Part of a small language model's weights.
Size: width 448, vocabulary 4519.
Architecture: biases, attention and MLP in parallel.
MLP neurons of a small language model. Each row is named by its layer, matrix (down: output weights) and neuron, and shows model dimensions 149-212. Each number is 200 + 20 x the weight over its row's rms, rounded and kept within 0 to 999.
A block is one neuron, or neurons of one layer that tend to fire together. After each block is what it responds to, as a language model described it from the Wikipedia text at the highest values.

L2.down458,205,212,232,219,217,186,181,152,184,210,187,207,207,162,201,179,184,215,179,229,185,238,195,197,229,200,158,204,180,189,198,230,190,216,198,218,187,245,205,209,153,196,192,159,232,185,201,179,222,222,191,188,200,228,236,209,226,193,198,228,216,230,181,184
Responds to: Credits, headers, mid-word fragments. Fires on three groups: by in credit fields (Edited by, Directed by), blank lines after wiki section headers (==Demographics==), and word pieces inside names (Der-vent-a, Der-by-shire, Able-Star).

L2.down753,199,197,179,171,175,205,183,236,209,209,216,184,186,206,221,225,209,221,203,233,193,205,214,207,164,188,235,202,170,176,149,202,210,186,204,163,182,230,203,215,193,229,210,199,249,211,187,182,193,182,213,229,210,198,199,190,201,221,169,180,209,226,211,221
Responds to: Mid-word proper-name pieces. Second or middle word pieces inside capitalized names just after an initial letter (R-ic-o, H-ani-f, Isl-am), plus month names after in/on.

L4.down183,216,215,221,187,212,190,205,223,232,203,222,189,194,213,215,175,181,207,175,209,194,196,240,199,219,203,219,195,212,183,175,186,210,200,176,219,200,213,219,200,181,217,206,192,237,199,219,181,185,203,188,184,218,188,209,187,220,236,178,177,215,196,226,198
L4.down291,171,173,211,217,183,200,233,191,212,178,208,208,199,185,216,196,182,196,160,232,202,178,224,208,181,220,173,248,176,183,216,187,189,192,211,199,201,181,186,154,211,205,218,200,206,193,216,182,218,227,177,225,197,215,190,210,247,210,213,206,191,207,202,196
L4.down538,160,193,210,146,218,129,201,220,181,137,204,234,198,186,211,195,216,231,165,193,180,214,253,217,185,175,172,197,224,173,230,174,185,223,220,228,200,163,196,202,202,200,223,167,172,203,212,182,216,188,175,214,174,182,209,197,156,164,171,199,240,211,215,191
L4.down772,176,217,163,201,180,190,202,223,215,195,248,197,213,193,220,208,179,205,190,194,208,187,187,191,191,181,187,249,197,202,247,188,210,176,224,200,177,200,184,204,209,199,230,222,164,192,208,190,176,185,208,225,199,207,227,207,211,199,199,189,200,192,216,199
L4.down939,193,224,217,195,193,161,165,180,213,212,221,160,195,196,252,226,199,222,196,225,184,157,185,190,175,210,185,193,198,184,216,222,228,213,171,223,201,192,187,188,204,241,221,214,223,220,205,198,210,189,230,212,212,189,208,193,195,195,191,187,215,208,192,192
L4.down1465,148,191,184,190,176,185,205,212,183,204,185,215,208,239,204,188,234,172,178,201,196,182,192,201,196,168,177,192,188,201,224,235,189,168,207,199,181,196,225,190,213,200,173,172,203,194,193,203,213,210,244,157,217,194,195,216,200,205,183,196,216,200,227,199
L4.down1582,170,207,184,231,188,169,177,220,206,213,235,215,214,211,192,200,216,182,202,203,190,195,202,188,235,209,192,177,180,177,214,197,213,193,232,207,175,178,183,212,169,202,233,268,202,171,244,199,242,156,200,196,179,223,229,246,195,211,200,193,205,180,184,203
L4.down1742,177,224,216,200,187,225,214,206,210,195,231,228,201,181,230,198,195,203,193,170,192,219,202,197,216,192,174,177,159,182,240,216,231,188,234,173,179,165,218,211,189,201,195,233,210,197,183,214,196,203,209,222,204,171,202,201,199,183,184,159,223,166,213,202
Responds to: Indefinite article "a". Fires on the lowercase indefinite article "a" mid-sentence, after verbs or prepositions, as in "set a team record" and "provide a unique way"; rarely on "one" or "an".

L2.down163,190,230,189,165,208,148,215,221,189,182,210,205,201,165,229,174,200,192,165,190,168,189,222,233,171,232,213,204,171,216,255,211,194,226,172,219,205,156,190,202,210,200,206,225,208,214,200,214,201,197,212,188,200,186,204,202,173,215,195,198,194,211,234,221
Responds to: Singular noun-phrase determiners. Words opening a singular noun phrase, such as a, an, one, each and first, plus the digit 1 in table cells (e.g. one hour, each definition).

L7.down177,181,194,194,208,163,225,218,226,211,207,208,222,233,172,180,206,209,127,160,220,221,178,227,218,187,199,208,189,183,179,182,194,208,228,194,200,194,210,191,194,216,167,211,213,216,192,227,203,218,192,186,208,202,171,217,216,154,200,196,180,218,187,210,184
L7.down432,230,195,169,178,243,194,175,221,183,175,206,176,196,218,186,213,191,197,213,196,235,194,213,201,185,186,224,221,219,205,162,191,168,208,248,174,190,198,244,199,177,199,229,231,219,207,194,204,195,172,194,199,221,214,203,217,231,215,217,229,200,160,176,194
L7.down516,211,191,161,202,218,202,198,210,195,193,171,199,199,217,160,195,210,171,223,188,216,172,187,250,245,198,237,195,191,162,194,201,176,189,177,188,191,213,200,188,227,187,202,187,203,191,194,199,206,180,193,211,238,205,204,192,209,207,194,203,200,196,191,205
L7.down564,214,203,178,204,194,187,206,172,212,193,208,196,212,212,235,201,192,258,210,230,197,191,163,181,261,219,197,172,171,204,210,173,218,208,218,190,208,224,188,204,199,195,211,198,189,221,195,189,204,209,171,227,194,194,234,206,203,227,209,204,153,216,170,178
L7.down1292,190,226,211,227,228,201,213,199,191,201,207,224,208,202,251,214,196,188,176,246,204,180,209,215,210,187,200,171,202,185,222,179,214,221,205,210,193,187,185,216,183,201,215,163,169,232,215,212,223,173,184,216,215,203,226,211,182,228,177,195,175,212,215,174
L7.down1468,219,232,221,210,198,208,177,226,227,232,213,167,195,212,219,178,194,198,195,218,165,209,197,238,152,196,189,219,151,199,193,240,208,199,198,206,225,187,214,181,179,210,206,188,203,207,191,161,206,204,210,215,168,188,220,201,190,180,213,200,183,207,198,204
L7.down1490,195,139,207,184,191,226,205,198,220,199,203,184,198,166,199,200,215,171,190,179,196,174,205,209,216,203,188,231,182,165,235,200,227,222,211,230,185,177,209,195,182,196,175,181,235,262,189,207,201,218,234,204,189,212,196,182,210,232,202,205,215,218,197,195
L7.down1587,178,218,222,214,194,193,230,225,185,186,197,198,192,169,182,205,210,165,193,202,225,214,179,187,176,187,222,184,184,154,179,190,209,180,224,170,202,203,208,213,204,235,194,189,196,215,177,210,180,207,184,215,194,199,204,193,195,169,184,223,231,167,212,182
Responds to: Next token is a name. The last token right before a person's name, such as a title word ("Minister", "manager", "pitcher"), "by", "as", "to", or a table cell separator "|".

L2.down24,183,221,194,153,173,224,193,198,189,163,192,184,185,190,203,183,196,220,207,182,195,219,215,182,213,188,177,207,221,196,159,199,208,203,202,224,167,177,188,198,201,233,190,218,207,173,187,219,193,209,235,215,217,213,180,248,222,198,181,253,227,183,210,202
Responds to: Verb/relational word before object. Word endings or whole words of verbs and relational modifiers that take a following object or phrase, such as helped, rejoined, outside, northern.

L7.down17,217,210,207,233,201,191,211,147,178,160,209,205,194,220,228,205,243,207,195,195,177,228,196,203,213,207,238,178,230,219,202,211,174,201,181,202,168,206,163,210,200,197,228,173,169,227,190,253,218,217,199,181,192,237,156,191,227,220,204,204,207,204,196,186
L7.down28,217,198,207,187,197,185,199,187,196,237,176,202,196,203,185,210,204,203,183,197,223,204,179,195,204,210,187,215,191,158,190,159,207,183,195,224,204,190,178,195,219,204,208,208,196,203,208,245,208,182,208,200,216,179,193,189,240,174,203,221,192,200,178,216
L7.down351,188,200,190,207,210,193,197,176,205,197,236,190,220,207,225,208,214,201,163,175,154,203,191,199,202,215,178,192,176,239,200,174,216,222,217,222,217,207,192,211,194,195,199,197,208,207,183,216,206,211,220,215,190,188,149,202,206,187,212,196,200,193,220,225
L7.down461,204,192,211,182,187,171,213,260,186,207,187,209,216,197,188,208,173,219,168,189,214,174,198,175,183,190,194,202,176,188,171,183,188,191,215,203,163,172,153,159,198,223,226,201,236,235,211,183,172,185,166,179,194,181,218,224,188,176,200,218,170,194,214,210
L7.down1070,223,236,168,194,236,198,214,194,233,198,223,236,193,207,221,218,172,225,231,206,186,228,194,201,197,214,199,211,219,225,230,196,194,171,219,185,194,182,187,178,202,189,223,198,210,145,211,181,197,189,213,207,180,190,185,176,187,245,186,210,217,191,195,200
L7.down1444,178,181,176,184,229,211,191,186,179,248,192,189,204,176,185,225,196,205,182,217,202,195,243,186,189,238,242,215,179,216,221,187,188,202,225,191,218,143,220,201,217,181,238,192,194,203,187,219,228,223,192,218,203,199,203,217,207,191,243,234,181,167,196,214
L7.down1712,202,202,212,216,199,161,168,187,176,199,202,205,219,210,214,190,161,193,160,196,161,225,189,203,198,218,231,198,155,236,232,212,174,179,207,221,201,185,191,178,178,195,204,218,187,209,184,207,194,205,190,193,210,195,160,217,223,215,195,201,181,202,203,216
L7.down1733,193,185,216,221,197,196,200,180,192,182,179,238,219,202,205,184,230,222,156,182,160,193,171,193,228,160,184,165,270,211,181,217,204,151,201,175,204,177,170,187,238,197,212,208,203,226,181,232,199,191,203,198,192,188,177,197,195,224,205,184,219,225,216,188
Responds to: Main verb completion. Final token or ending of a main verb about to take an object or complement, often after to, such as break, moves, answered, went.

L4.down624,174,152,207,169,186,209,187,204,182,181,170,191,194,222,206,200,219,223,210,198,210,199,172,178,196,215,195,212,189,211,225,194,199,201,192,191,193,200,230,157,191,188,192,182,200,198,179,196,214,215,209,202,208,213,160,206,210,220,196,184,187,193,207,228
L4.down759,202,158,185,216,161,192,183,243,196,197,224,205,184,186,191,190,233,177,178,188,213,202,209,185,169,215,175,195,225,191,192,171,169,210,161,209,224,196,243,147,225,172,218,191,211,212,205,166,211,188,205,181,213,211,212,212,177,194,215,205,184,222,215,197
L4.down961,213,183,181,189,171,209,226,201,200,191,184,186,222,182,198,221,237,232,195,202,202,204,225,197,190,211,208,205,208,211,222,228,229,213,197,203,224,194,168,183,207,165,189,201,205,208,213,214,208,210,255,220,208,195,217,190,235,148,191,182,215,217,176,247
L4.down1294,198,182,172,170,202,185,190,222,170,193,205,170,196,204,211,216,209,207,231,205,190,199,198,203,195,184,206,203,222,217,194,187,211,194,223,225,176,185,200,211,204,165,194,200,206,185,219,190,191,174,210,168,221,236,225,213,228,182,201,201,225,175,230,207
L4.down1329,200,176,161,208,185,213,208,208,201,209,201,186,192,239,213,170,229,215,226,188,168,159,175,206,217,222,213,217,208,174,191,171,207,215,197,199,190,184,233,210,214,176,154,213,196,201,205,194,214,186,202,223,215,191,166,235,190,202,198,183,221,198,226,184
L4.down1713,203,182,207,179,140,217,185,209,198,202,199,203,181,202,178,183,221,216,204,209,204,224,182,236,203,193,200,178,184,207,222,197,195,207,214,209,183,212,202,193,203,231,223,186,189,189,215,226,170,223,208,176,216,205,208,197,215,229,199,172,224,182,188,218
L4.down1759,200,184,182,205,212,188,184,207,196,173,212,169,187,173,178,214,225,225,228,217,183,208,223,207,194,243,214,208,202,227,196,174,218,212,241,216,196,188,211,147,215,171,187,195,183,212,230,165,161,207,188,195,186,214,202,245,212,220,205,178,188,223,200,198
L4.down1772,188,227,185,221,195,220,175,219,215,178,204,185,196,194,216,172,189,198,177,216,172,210,217,228,146,219,213,204,195,195,217,210,186,218,189,205,206,192,176,182,189,197,204,183,181,250,177,210,199,207,196,206,206,182,183,217,237,186,180,215,191,201,205,225
Responds to: Verb-completing word pieces. Final word-piece endings that complete a verb, often after "to" or an auxiliary and before its object or complement: elec-t, believ-e, recogn-ize, lear-n.

L7.down86,199,239,183,212,217,197,224,218,200,207,226,213,200,180,203,201,201,215,180,206,227,189,208,216,216,207,208,180,188,146,172,214,224,198,189,210,201,186,215,206,190,211,185,194,190,218,221,207,213,203,211,222,224,185,182,211,197,181,180,210,209,212,199,183
L7.down403,190,203,177,193,181,162,160,231,222,221,225,192,183,198,181,164,236,219,232,176,200,185,226,162,164,198,182,210,202,169,187,196,192,177,228,228,194,196,200,208,200,232,215,175,181,161,175,166,189,190,187,175,206,222,198,201,170,250,234,206,180,217,176,194
L7.down736,169,227,154,186,194,189,200,205,196,195,184,213,158,181,172,194,184,180,179,222,190,191,198,200,216,212,174,207,231,175,223,224,204,221,163,222,213,203,210,183,182,213,233,189,178,191,180,198,199,198,188,249,155,172,223,200,200,187,237,178,197,194,200,223
L7.down841,179,204,197,219,188,193,201,219,184,210,208,180,225,193,192,185,226,180,171,194,188,193,187,206,163,221,197,193,183,169,236,235,192,199,202,214,188,208,186,204,209,197,201,239,169,221,214,235,208,231,197,204,167,182,207,212,232,220,202,171,205,211,257,205
L7.down1086,227,207,181,205,195,257,190,180,208,206,184,190,195,207,200,197,221,215,195,206,233,179,213,208,202,206,209,192,222,163,201,209,213,229,192,212,209,191,219,197,223,235,184,196,229,148,215,219,200,201,185,180,186,201,203,198,196,171,169,224,177,228,200,210
L7.down1495,165,187,177,203,193,239,180,245,176,204,180,172,174,194,190,205,229,180,191,172,200,155,207,196,207,217,219,174,213,157,200,209,230,197,178,217,197,203,218,167,182,210,191,199,213,229,187,216,220,251,250,196,178,190,193,224,164,198,199,186,202,197,192,210
L7.down1609,190,180,196,174,170,186,193,191,192,228,182,195,181,184,230,208,210,213,233,223,170,182,160,166,181,212,219,200,227,127,226,200,220,208,195,214,169,200,188,192,225,226,212,201,233,182,188,210,175,185,191,198,188,201,215,196,178,207,182,220,213,205,209,220
L7.down1728,239,187,197,232,216,221,182,172,190,211,214,163,172,217,218,180,204,159,177,190,163,204,216,174,198,209,163,175,225,207,198,181,169,202,202,203,206,188,164,205,207,200,177,195,189,222,221,196,226,175,218,211,191,214,203,204,210,203,223,172,181,204,187,196
Responds to: Noun-phrase openers. Determiners and modifiers that begin a noun phrase, mostly "a" and "one", also "first", "main", "another", or the last piece of a modifier word, as in "a drummer", "one of the".

L7.down38,158,209,191,217,204,176,177,173,191,212,193,203,208,210,217,175,212,186,202,224,213,170,204,181,183,189,212,210,208,226,173,205,194,174,169,195,218,184,187,257,197,161,237,186,181,190,215,210,232,208,201,192,232,180,223,195,219,192,199,207,183,204,193,224
L7.down131,190,201,215,224,229,195,193,178,194,214,207,197,178,186,211,195,179,212,172,238,209,180,207,194,158,213,182,214,202,201,231,195,205,186,203,186,197,192,190,174,194,221,182,179,185,192,200,192,242,186,200,200,229,200,204,202,201,203,203,219,195,222,210,216
L7.down168,219,221,189,200,221,201,180,214,177,212,212,188,216,191,195,194,194,191,168,167,177,224,215,188,175,175,235,209,215,251,151,207,209,220,225,206,200,165,169,221,196,213,237,229,222,163,187,194,244,177,219,225,195,206,209,176,215,217,180,201,193,190,206,222
L7.down640,188,182,199,218,205,195,193,191,206,217,227,161,166,225,207,199,189,219,195,203,202,189,201,110,161,205,193,171,210,218,180,219,163,192,211,189,192,200,202,231,220,212,233,198,188,221,210,203,185,213,181,220,177,224,203,257,215,217,211,224,174,163,210,172
L7.down927,196,167,186,185,186,216,203,225,212,200,227,209,219,206,210,188,190,176,183,193,199,173,255,197,195,187,200,171,235,206,218,230,199,183,161,204,202,215,202,170,237,212,182,193,212,180,191,215,213,211,171,233,191,202,161,228,183,215,188,209,208,174,215,217
L7.down1046,203,234,206,237,192,218,203,196,190,191,219,211,177,212,204,176,183,206,179,207,213,208,191,218,215,238,186,160,176,199,237,238,151,203,208,207,210,184,207,213,187,216,213,188,225,184,192,175,225,215,203,228,187,178,157,203,218,224,190,203,209,187,179,234
L7.down1360,192,188,232,215,216,207,206,256,207,178,213,168,180,215,200,211,213,181,220,222,204,176,195,245,169,157,176,160,195,223,186,191,211,165,182,214,213,202,167,202,167,191,224,222,167,183,221,218,187,213,144,174,176,185,180,197,194,187,197,186,220,172,220,187
L7.down1431,232,215,200,203,216,181,216,214,249,189,168,213,203,180,186,187,178,200,210,204,208,179,211,199,226,201,195,208,181,200,220,242,194,189,228,204,211,181,166,217,205,201,194,197,229,204,215,193,219,198,197,212,205,188,228,202,235,210,231,227,238,248,245,196
Responds to: Mid-word pieces in foreign names. Short subword fragments, often "i", inside or ending non-English proper names (Italian, Romanian, Slavic), such as Ricc-i-ardi, Ponton-i, Ozob-i-ć.

L4.down73,152,199,206,202,207,169,203,227,192,177,189,220,214,223,160,171,200,185,173,203,198,236,207,166,190,207,187,220,174,194,189,199,165,207,214,186,184,185,191,181,229,195,191,205,196,219,206,211,207,187,194,235,213,226,195,231,225,222,221,188,167,174,196,219
L4.down506,202,244,202,163,191,228,184,218,202,200,198,169,220,184,223,188,195,206,182,236,171,213,210,219,190,179,146,207,186,201,214,212,214,197,221,193,210,188,207,191,211,193,201,190,169,209,181,207,222,197,198,233,213,218,194,212,214,181,181,218,177,216,223,209
L4.down807,200,185,207,211,216,227,196,236,215,218,231,210,224,187,210,169,182,217,221,203,202,215,181,201,190,203,197,186,180,219,229,224,210,195,234,219,217,177,195,212,187,176,191,165,199,233,218,221,205,191,190,208,213,207,203,193,211,180,202,188,252,203,164,195
L4.down887,187,206,189,192,235,180,207,220,212,193,208,206,210,140,195,204,198,177,184,204,194,192,194,205,236,180,207,204,187,205,203,174,230,197,206,233,222,209,193,189,145,247,167,192,188,188,191,192,189,195,162,195,176,192,161,214,228,215,253,197,219,211,220,205
L4.down903,205,211,186,227,214,213,172,212,192,207,211,205,236,189,206,191,189,224,176,200,209,176,183,173,177,187,203,202,176,179,204,241,210,220,234,202,217,196,221,143,213,174,206,192,187,213,180,185,211,167,186,224,232,202,212,190,188,197,193,142,207,196,242,177
L4.down1160,209,218,179,221,229,211,201,176,189,208,205,223,171,245,182,180,215,201,231,208,211,216,197,215,175,179,192,217,166,217,203,221,165,209,259,204,186,220,182,232,184,181,204,158,192,208,194,219,208,171,205,218,202,201,175,199,233,185,216,200,200,182,213,216
L4.down1466,196,226,183,205,187,180,164,187,222,189,193,252,229,195,166,213,215,177,198,236,175,198,200,199,212,193,207,176,243,191,199,229,212,195,255,196,214,206,198,185,226,206,210,209,223,209,186,228,220,201,171,216,224,223,196,169,192,211,220,225,208,223,196,225
L4.down1777,188,225,220,198,204,229,186,178,205,177,195,196,168,196,245,165,198,203,185,188,179,195,208,186,194,232,194,211,139,202,188,199,189,206,196,198,214,175,180,180,169,225,183,214,204,213,185,211,190,213,240,184,195,215,194,217,228,228,204,172,215,185,208,205
Responds to: Role and kinship nouns. Final piece of a noun naming a person's role, title or relation, e.g. governor, founder, friend, brother, actress, usually followed by of or a name.

L7.down601,199,175,172,198,187,203,198,214,217,228,176,198,233,166,175,225,211,183,202,192,213,210,207,193,180,211,225,190,215,223,165,190,190,236,186,192,215,195,233,213,171,204,200,202,199,182,200,182,197,185,159,173,177,196,181,168,216,194,197,210,165,218,226,201
L7.down822,205,182,207,192,205,201,181,179,166,192,240,216,231,205,188,191,161,212,173,192,205,213,184,213,220,200,186,208,166,204,197,209,207,186,222,190,169,200,189,209,211,211,207,197,226,206,220,218,173,180,172,238,149,185,207,208,202,212,231,187,208,190,226,160
L7.down908,180,156,190,149,219,182,209,198,189,191,210,180,192,180,208,208,200,201,155,209,192,168,183,166,204,206,202,239,186,208,210,226,221,207,176,186,214,183,223,187,171,187,228,214,215,166,226,153,215,172,209,156,215,218,190,223,146,215,203,185,187,200,197,175
L7.down966,198,197,198,212,193,170,209,217,194,229,186,186,215,186,199,190,191,213,205,209,206,174,201,210,190,234,195,209,135,177,186,210,189,189,184,215,191,216,215,167,166,176,236,167,205,182,182,208,181,228,216,229,176,230,201,209,202,229,167,223,210,207,189,207
L7.down1290,240,167,200,198,229,179,204,215,201,195,190,216,191,197,200,197,200,205,170,188,178,231,173,211,185,215,211,212,190,217,206,229,195,175,213,217,178,200,193,190,205,231,189,204,202,233,212,185,206,204,211,208,206,170,225,200,188,198,202,211,217,185,200,166
L7.down1358,232,175,220,199,158,170,238,219,177,190,209,182,181,162,191,217,219,196,186,181,196,212,224,206,224,218,204,168,206,217,211,173,205,185,163,174,189,202,217,195,226,186,191,232,173,173,192,188,206,201,204,215,192,190,184,215,195,214,192,183,204,186,223,184
L7.down1397,193,230,197,192,220,209,200,225,198,184,200,206,228,203,148,215,226,218,236,161,176,164,207,146,179,221,183,171,249,178,203,225,165,213,151,202,207,187,221,215,165,209,224,209,194,178,191,207,216,185,188,207,225,203,188,197,218,202,216,201,186,197,195,167
L7.down1777,218,185,167,187,196,184,223,207,188,231,192,220,215,191,218,227,185,176,196,199,227,179,173,210,201,183,210,192,176,181,201,189,219,211,174,197,194,201,260,231,166,190,198,218,185,214,189,201,173,191,190,165,212,229,165,174,195,194,227,221,199,180,210,193
Responds to: Month names in dates. Month names inside full dates, especially after "released on" or in table cells, as in September 18, 2015 or 26 January 2013.

L2.down1194,192,194,191,217,207,217,168,227,194,223,214,167,171,220,215,174,217,219,212,219,188,206,194,230,208,160,216,183,238,225,194,210,183,163,184,213,222,189,173,216,223,199,200,192,209,194,195,220,220,185,183,232,171,194,193,221,224,191,162,177,156,164,231,187
Responds to: Mid-word name fragments. Short middle or final pieces of words split into several tokens, mostly proper names and places, such as Al-ic-ia, Kolk-ata, Hal-ic-arnassus; occasional = or - punctuation.

L4.down72,212,185,170,182,197,215,218,202,225,211,187,192,214,179,231,188,217,186,202,197,200,198,206,189,166,203,226,234,184,194,178,159,193,241,163,210,207,199,211,192,188,200,222,186,211,224,210,186,221,204,189,265,211,209,186,210,226,218,205,215,197,209,190,198
L4.down152,196,238,212,186,180,215,206,239,204,178,207,216,165,173,193,170,156,223,216,212,191,216,223,199,188,196,198,209,191,177,221,195,228,211,185,205,225,196,217,186,199,222,188,163,188,176,214,219,224,209,178,208,256,187,196,197,195,196,226,182,189,233,188,178
L4.down296,180,215,185,185,174,162,150,185,203,216,192,187,229,184,171,209,204,231,205,201,194,176,195,200,216,204,201,228,214,227,204,239,200,206,227,194,185,210,224,202,179,208,209,202,247,199,173,187,207,213,200,206,194,207,172,204,200,186,225,254,212,218,189,240
L4.down681,195,184,185,183,216,183,212,192,209,196,215,223,219,230,237,200,206,220,192,191,226,195,219,180,209,192,206,193,215,218,201,203,177,220,212,216,183,151,227,161,195,182,187,161,229,184,218,184,242,196,194,214,194,166,202,205,194,178,201,175,209,188,203,198
L4.down771,167,207,195,198,175,212,145,190,195,181,200,180,209,211,223,202,203,198,192,199,191,197,214,199,215,179,210,220,191,183,197,205,217,160,209,238,209,227,186,181,212,214,262,169,186,203,203,194,225,178,202,210,181,216,216,202,188,150,153,167,241,193,208,190
L4.down783,171,172,178,176,151,201,211,186,228,206,154,188,202,219,220,231,177,200,209,213,184,164,216,214,223,221,186,207,197,203,162,159,211,214,213,196,234,168,178,228,189,176,211,210,210,235,204,209,214,234,204,223,200,192,194,159,183,203,190,230,210,186,195,201
L4.down1222,164,217,196,197,196,192,222,180,228,214,170,208,182,194,259,195,212,197,222,232,201,177,211,179,224,199,207,206,237,227,192,224,237,249,195,195,207,183,181,188,197,211,195,183,217,187,188,202,190,186,192,246,240,177,222,183,206,211,199,178,202,207,204,179
L4.down1264,194,172,213,222,165,204,191,201,204,207,221,222,181,179,182,230,216,206,204,230,213,191,199,182,191,177,199,185,172,231,211,240,204,246,175,192,239,220,201,159,173,209,200,173,180,182,185,198,199,187,202,200,196,219,209,213,214,223,204,186,203,211,197,229
Responds to: Pre-year date token. The token just before a year in dates: the comma in "December 11, 1820", or the month name in "27 October" and "in November 2018".